{
  "num_hidden_layers": 14,
  "hidden_size": 160,
  "num_attention_heads": 2,
  "num_key_value_heads": 1,
  "head_dim": 64,
  "intermediate_size": 768,
  "vocab_size": 2615,
  "hidden_act": "relu",
  "norm": "rmsnorm",
  "norm_place": "pre",
  "norm_eps": 1e-05,
  "positions": "rope",
  "rope_theta": 10000.0,
  "rope_fraction": 1.0,
  "qk_norm": true,
  "attn_scale": 0.125,
  "bias": "none",
  "tie_word_embeddings": false,
  "parallel_block": false,
  "init": "normal",
  "init_std_qkv": 0.0282,
  "init_std_o": 0.0,
  "init_std_up": 0.0282,
  "init_std_down": 0.0,
  "optimizer": "muon",
  "learning_rate": 0.00906,
  "lr_mult_down": 1.5,
  "beta1": 0.93,
  "lr_head": 0.00308,
  "max_grad_norm": 1.0,
  "warmup_steps": 121,
  "schedule": "cos",
  "final_lr_fraction": 0.1,
  "batch_tokens": [8192, 16384, 32768],
  "max_seq_len": 256,
  "doc_mask": false,
  "train_tokens": 208800000,
  "max_steps": 13376,
  "dataset": "wikipedia_en"
}
MLP neurons of a small language model. Each row is named by its layer, matrix (up: input weights) and neuron, and shows model dimensions 0-159. Each number is 500 + 50 x the weight over its row's rms, rounded and kept within 0 to 999. Numbers have three digits each.
Before each neuron's rows, "fires on" lists the tokens most often at its 100 highest values on Wikipedia text that the model never trained on; "fires after" lists the tokens most often just before its 100 highest values on Wikipedia text that the model never trained on. A number after a token or word is its count.

fires on: "el" 20, "am" 10, "an" 8, "g" 7, "l " 7, "z" 7
fires after: "T" 22, "A" 17, "$" 10, "I" 6, "t" 6, "f" 6
L7.up300:545474476514489501469451459437465548602537594452576553506488486482503550542505521446593603434508490579640521459465486446506531428526607388514434446460516523510379513506493556408476465467448593520566506545490523529517542561440466517485458614560560527519527472533442455559518456415467593467522502467543469562466582513558523511480543467588459437468463563564483516463477462537521547417543530493460476517448459480399461453572418528490532471569576441456542538516498479515524501432562446

fires on: "| " 36, "== " 33, "of " 31
fires after: "\n\n" 64, "one " 19, "\n" 5, "some " 5, "One " 4
L2.up568:508527532446517542587480543430513505497488554590467541489499465498490384446573522445409438458441557517532578546478515528552467570525564532492546540462572581454470427510493521439415554482504445521484452530479426508523435528471547480563548472411470502503448491380442545509435586477504411525523511450460439511564489468557465567544505547463418556567533623521575546481438482567540515463509471479476575530459506497404558486557493469548486544452510541517441520649393615519517534472463501

fires on: "| " 69, "=" 15, "following " 11
fires after: "\n\n" 32, "\n" 22, "the " 11, "The " 4
L2.up149:464532532425609419519332508452449551537426470567540444513505525470521458487500558493438499494394527478550538502538490506520481555417492486461490455387510417485557471594492553502474436494501520471539485468478460517555577525416518503597518528467434529442479479388486535438507485465493424531480495438522562549585526570491425611490507490490468584461529547491544511528521562493549490492601489417470584428474455518472632544430386453565522509507462561509489535517437477514463498508532418

fires on: "- " 22, ", " 14, "though " 9, "ant" 8, "qu" 8, "el" 6
fires after: "S" 32, "\n" 22, ", " 7, "al" 6, "C" 6
L4.up173:441518501487358513465528537472490418581479477586426563525439490526401490411667526449484495455519515493399583423444555541536398488502562466516454459508472460541555496534428489427533500529521441556544546466466495568498519600471534527448563523592445494483460517499477421548443568512570524491530542519518505539500481616470572430518546519477507572511440582454459522575509505527539595478502475536482567508496474491465571507522514435554512516434437463508602548489518581481564508568447450

fires on: "and " 38, "\n\n" 17, "from " 9, "/" 7, "are " 6, "From " 5
fires after: ", " 38, "==" 13, "\n\n" 6
L2.up443:532483471549502447495583510526541488522524479478504428484490487492537470427466553560497494492468522488494454663524582473603455478513563522607583509409508539608534563555524522540491497433537462675503483507471560574474518531447478466611473575434578535540465475581536445533473557508475481565459491454527516440421515506546496521489482497455501606556419502481483505549428572453513530533537564509459471497510462502504494461523550529511518455457529531696506449526511523598564558469541455

fires on: "\n\n" 45, "==" 24, ": " 20, "- " 6, ". " 4
fires after: "." 39, "s" 7, "\n\n" 7, "\n" 6, "ing" 4
L4.up392:392549441579523548484519487538486507493465495510496516567616552558436422473520513482450544539509448506470537528565531451446522352425476460483481551491393532425439571576429530557488588548575540441523450484527483430424460528560524463453525483487448524519465622529528520462501436597425550428489482548449453476475536525540561544509539421507564553437502633526474562485528517482460511454491528427561462469616479532513501506425503468489496483472365527472454488501483453539428443515447486

fires on: "\n\n" 96
fires after: "." 27, "|" 18, ")" 10
L4.up335:481559502460534496465505510585477531574467525501504379460549421490593585486415553494441429511540458438482561498546546545467449500429516469547511447381490502496482537534542522402564574519505455440455519539502433524515533532535462534591486456495450556453477430523518491552490547510583547526449522554462629446440500538561463446575490527533488503537443509515545535536503523479568501536572521627505531498543502563399469473474500556470528453490469690511541525521517566574482557538409594

fires on: "ar" 19, "all" 16, "ad" 11, "h" 10, "il" 8, "fl" 6
fires after: "re" 17, "F" 17, "f" 13, "D" 11
L7.up628:636495450436497540453569545476552526569446413498509501476421590478507496519592481483504529507522533422468503572494499539583501512511502510506489487511547463546491381528551496466488475500391480481506516460419542519490443501479525416527450610565508556507488418467493467494436408500606486430534625536504518470501517462544540498542454517574584520382462459441502523455493453501462491474572466552446532579458512454487512408569403525518413451522487549533492474498461611460599535602567445

fires on: "\n\n" 97
fires after: "==" 58, "." 17, "===" 8
L2.up323:495442462496507474508489590456455452566514483506572459533468455485510449522585540592482493515497559528521477494506548442465378505575474443474536501448569481543522460545536552470505548522539469493487534534479624579498491541423503567488428588475546575514571517562546529444476495463540476461468466492494591495553570457512479551577428448505529550540486582365463497537467558508495516540434519485510469490512621516413509474491443488502547372437491519560561501376437437615542382516429445

fires on: "rit" 16, "." 11, "ail" 11, "reg" 10, "et" 7, "air" 7
fires after: "O" 23, "f" 21, "F" 11, "U" 8, "ter" 7, "ab" 5
L4.up395:485459437483528611556512517540540500616541601568450539520489563550511494521582397529524576507509484481463418494517538524503445593542507526515494556514477437539500485492500496560531454523497435596567582493565494537496494556431540512642498484537543448457489500557447550490477490518474557518561572388549507605538527404632444489536490506510497540516581548497594467439506478581516478515446620511452549465466577520421418418494487509495516473437521554485526489544467454571570499426470516

fires on: "\n\n" 65, "| " 19, "tim" 7
fires after: "." 34, " " 19, "'" 4
L4.up564:440568388507467499532490528588457534506456502603447501619503532487457564522463494520535429551535518462507514510558569413433453378550495585605531484514496532432493473575558398561477503550568501489568559478507503576514509572514495495519493489564504484485413496467480488492437554412451501542512574492460368439459477549508462470460533532568465558578490481511467571492507474535429609573435436538516447466498491465529539419469593523493520570458467562424443507502409545545586458522511532

fires on: "\n\n" 59, ". " 9, "us" 8, "ent" 6, "pres" 6, "Des" 5
fires after: "." 45, "s" 13, "\"." 5, "t" 4
L6.up761:523448570466405459478494528572431583506491499487410563545613538477570590472405535470514499489480533532526446392486424492429484582514489497497456552382528562501518460563537527466503580590541417499455516484439499525498485468491458382455537577491446477455543496474546576443463513482553536556408478477476496487553497558529354466492503417489551500485506465475449593556460473465559463478525516452465565483477464518455578462487434559448408540479547603517549538587441514478503471453430533

fires on: "of " 27, "to " 23, "- " 9, "th " 7, "ite " 5
fires after: "due " 13, "Wi" 9, "\n" 9, "p" 7, "because " 6, "some " 6
L4.up39:601502477484449386363474494463536531579460482519520428467486458510540515443520506531548551564482558548424529439432441452457470499494516503492454574518448536547457494511545497503449506510508460592512504471424507526543516521500683545516465510491427476427605490516466539508421492444473475461497477534412555516525586388569442458484513506477530517474408603500451518417446515480574556410442460505548522482555420434381556482475541530524477433485520413406511543505458523527468466440476479

fires on: "that " 20, "though " 18, "but " 10, "- " 9, "and " 7, "because " 5
fires after: ", " 18, "al" 11, "\n" 9, "announced " 7, "but " 5, "- " 4
L2.up666:544535481549522421451540596456462508584505534521522517540413467517460504560546555430516551542529521412452646404490542569614478642444516514544437457531480604548444468526441507529470512557521509494581474470513503555540529464487501473607472459529426473500486440488505524529447591563538493453468506485531551590509497459591470512443477462411553509542536555519542413523453501561522596418489569548481549500506467450538550506458645430499572516508504573480501500438492511466480492534429490

fires on: "for " 27, "sh" 16, "h" 12, "k" 10, "ak" 6, "ow" 4
fires after: ", " 24, "and " 10, "S" 8, "U" 8
L7.up354:503490508587490488464449457503564591586505612493542455484469501567496486445389467512525516492503558484434495504494561466425473423527472497478434546441634484511473532573512515503526516453436472606454421432490519516488515499530487432505496439550551575502527548501504515445520507432502547504442465525478566508498518425574466454553478483492532580503476583487510491537425568534550434421545618459410605472529482495448422489517497463528383522385382464485400484409487498495456581577471494

fires on: "\n\n" 41, "ver " 6, "\n" 5, "″" 5, "Royal " 5
fires after: "=" 34, "the " 13, "." 7, "==" 5, "were " 4, "h" 4
L2.up88:435541502533532520461491612504425458537527467490444493531469469480545439497505525487462519566356478450490469529510562447483497526497533485474600528502512580484579581491390508539482441554485508447461512527519568548543567549415539483561464458451601580422510516471497490532474480500470470494524469575495473591461513554533450457601545603570533598485535461430523512528581541472526499487447499520570588592585475565536424550522424545494565337440499534580542554460492554512487493450469479

fires on: "and" 22, "- " 10, "most " 8, "ob" 8, ": " 5, "The " 5
fires after: "K" 14, "\n" 10, "\n\n" 9, "St" 7, "site" 6, "G" 6
L4.up221:584432463516447455460562471539580552471465432494395518535477529525497487518640529528464457528434496493485500515401480461515537424550557519547574531444519470552636485475582554492452484463501523444507535441405484498392520552376512470566415481536512521553447580467414503493448491440535522467473501510497438530515516534452516507505459657522473493498427491518483488492450554559458459506532491491499375514446463589478505548485465488399527430491431561559490517499484425557519592501522399

fires on: "ap" 18, "em" 16, "reg" 11, "de" 9, "and" 8
fires after: "O" 24, "p" 20, "M" 11, "m" 6, "P" 5, "E" 4
L7.up29:475474529557446539532575543586407420540443591477449509471612524537495547525506511395482523483443474565541577518411567459524450536517377448506473541467511472458538456554524578346521503574479483483506514467481512477482376546440566496511500489419537475504497549469467583473465475467425532448496526495479458497489471553444563468620502597447457466508550519409500403346534504475530555585575536522517548452615489488500517514508502460490534562549491480479535520562438476500505511500478484

fires on: "==" 32, "." 26, "% " 25, "\n\n" 5, ". " 4
fires after: "\n\n" 33, "9" 7, "7" 7, "5" 7, "2" 5, "." 5
L2.up672:397518407509611533536456459526566530488489421512490522603512569560576501437561570450447432476528503502442487609488482557502456474498495529532506478418527526407488545442415541459564476585435530442444487378546557580460489492562510507530551555602414493468417525473569525529460461497456554480457522472599509551423534544488516528500456417558487500487488556460546494488496610520434482483477476556540515463521580530472529584518460573456490403532531569542467505571462491450448483514404542

fires on: "\n" 59, "\n\n" 23, "| " 18
fires after: "==" 79, "\n" 9, "\n\n" 9
L2.up93:477446465463558423546495455466455453530570518554527480585473423487478530495425481544378380577423479458590593559447541512434513445434516558442571396443504504487493492522591484526478516484478494443465495479504591564557518545516529525492479482547623535506577469472535539435463487540495477445507549565460536468527514515574502530494473478569505533463435484483617494569543510542493474485496470528540512585511500620542568483471422417577359408512466558528547525473470552564445485450485527

fires on: "as" 42, "ess" 17, "a" 8, "and" 5, "pr" 5, "ay" 4
fires after: "R" 31, "M" 16, "r" 11, "m" 5, "l" 5
L4.up149:426563509497414453530574411520468513556489544519427633610514478544514427634518457537460569574498460563577526466502476432486527520579452408581558423576478532513539553487500532441503521547507496474394432459553580466477471447478504589431463541447535467547405495563434487489495496496461510596548544502509603552540538424513480488510503527479563499462586534489443508525530529550496462451527553532531579544513521582499471493454537566495528461464410482473482453416483540391504487556501551

fires on: "ol" 18, "ik" 15, "ir" 10, "rig" 7, "ax" 6
fires after: "M" 53, "R" 22, "O" 13, "m" 8
L4.up625:616455476409529513539600480538427484468506501525601417568562403579541511501517428468455433552561472471502567470477433491424446547517522430573486432470489476423509535545478473489485474536506483505426587451575437462458433501533551547474478416523485483532407482516409495505463517472471543541537512545548549473455549464622543484488518604526444420518565458449489479359544485443441466423405562530515516525543502440543501442538553564479504587481465500457509551513452557467412554518507493

fires on: "et" 26, "re" 14, "em" 10, "0" 8, "ep" 7, "6" 4
fires after: "F" 25, "N" 12, "comp" 9, "201" 6, "em" 6, "Rec" 5
L4.up517:465457551523495547570526545458445569465551561571549535594466459433521532452505468541526527415473472484437478513492470496458499521397536512476449490525455462459458500523584512488490446595491504438462419551470475529427565547411501467572474576533443517450495515495435457468516499465367492484522564490442455422461478501468429480537556517513462468438507501460460430497582520609460526570469462456639518564533471596476529417587467455625507476485537566458439471438530425467606472545442572

fires on: "el" 73, "l " 7, "il" 5
fires after: "T" 16, "C" 11, "P" 9, "A" 9, "H" 8
L4.up265:565489556446497489465449445452489479631561488503612505554461470597533536510496511503479407496553502541562522455510400463548485528526553519501482499485575546485489435422503496479502550495552491531532554457430591532493540569460502516451539614522499467576531479564384501533538433449530400485584530496526453584409556455494550572488521580518466490496456559512511516562476441508513533439552479448531466512503499528412555496505443541546537497529662489600418558535470472472464535536422373

fires on: "g" 28, "b" 21, "V" 9, "al" 6, "bor" 4, "y" 4
fires after: "ener" 15, "R" 14, "ur" 10, "de" 10, "igh" 4, "si" 4
L10.up39:537439471508525591516570540547557491551491414524486434509459554567538425439526516518483516569541529520432481495501488426498472470527601452572486444428425508565461481457489494455519387546475525455567495488573559496455511472369475521384490615473422437425468452483451436527560468488410445506538541378530592463468519538520540486533446565551535514423452499436511528545547526501560467504479542540480566500580484516513516484515475431530515479529467459470379507463470599569512507566572607

fires on: "\n\n" 99
fires after: "==" 64, "===" 21, "." 4
L2.up349:507480494529545509515506617604456485533521498477501351560503480526471483555505506575535524503531497512537577560469543375375368486489595509534566474483490493525434426470510479502483490470447458479471527406528482603516474472434543526391508548459429453447519529518490574505482526468479542483415510552488498520489483411495554568473508526508501491455531515502458563468441495443447535540638623515514488464512535494484477421525411469506483548455481530531565480534400359518503548478441402

fires on: "\n\n" 81, ")." 11
fires after: "." 66, ".\"" 6, ")." 4
L4.up350:440493455456523520534555487553504479547549513498538485513485528474522438476589484520537465494489415540418548483477524445375507426519504530536555456435456492474500498516488558451524451497608469504452535521474496518431587561482516469482589549555427420387429510480484571467470468515508512524461510471458531446507502606465457451515480510529590574420509533408482620436523625509353633548436596520447548444521439518464559481473519527507485455520488533458503435487455528497548406531449603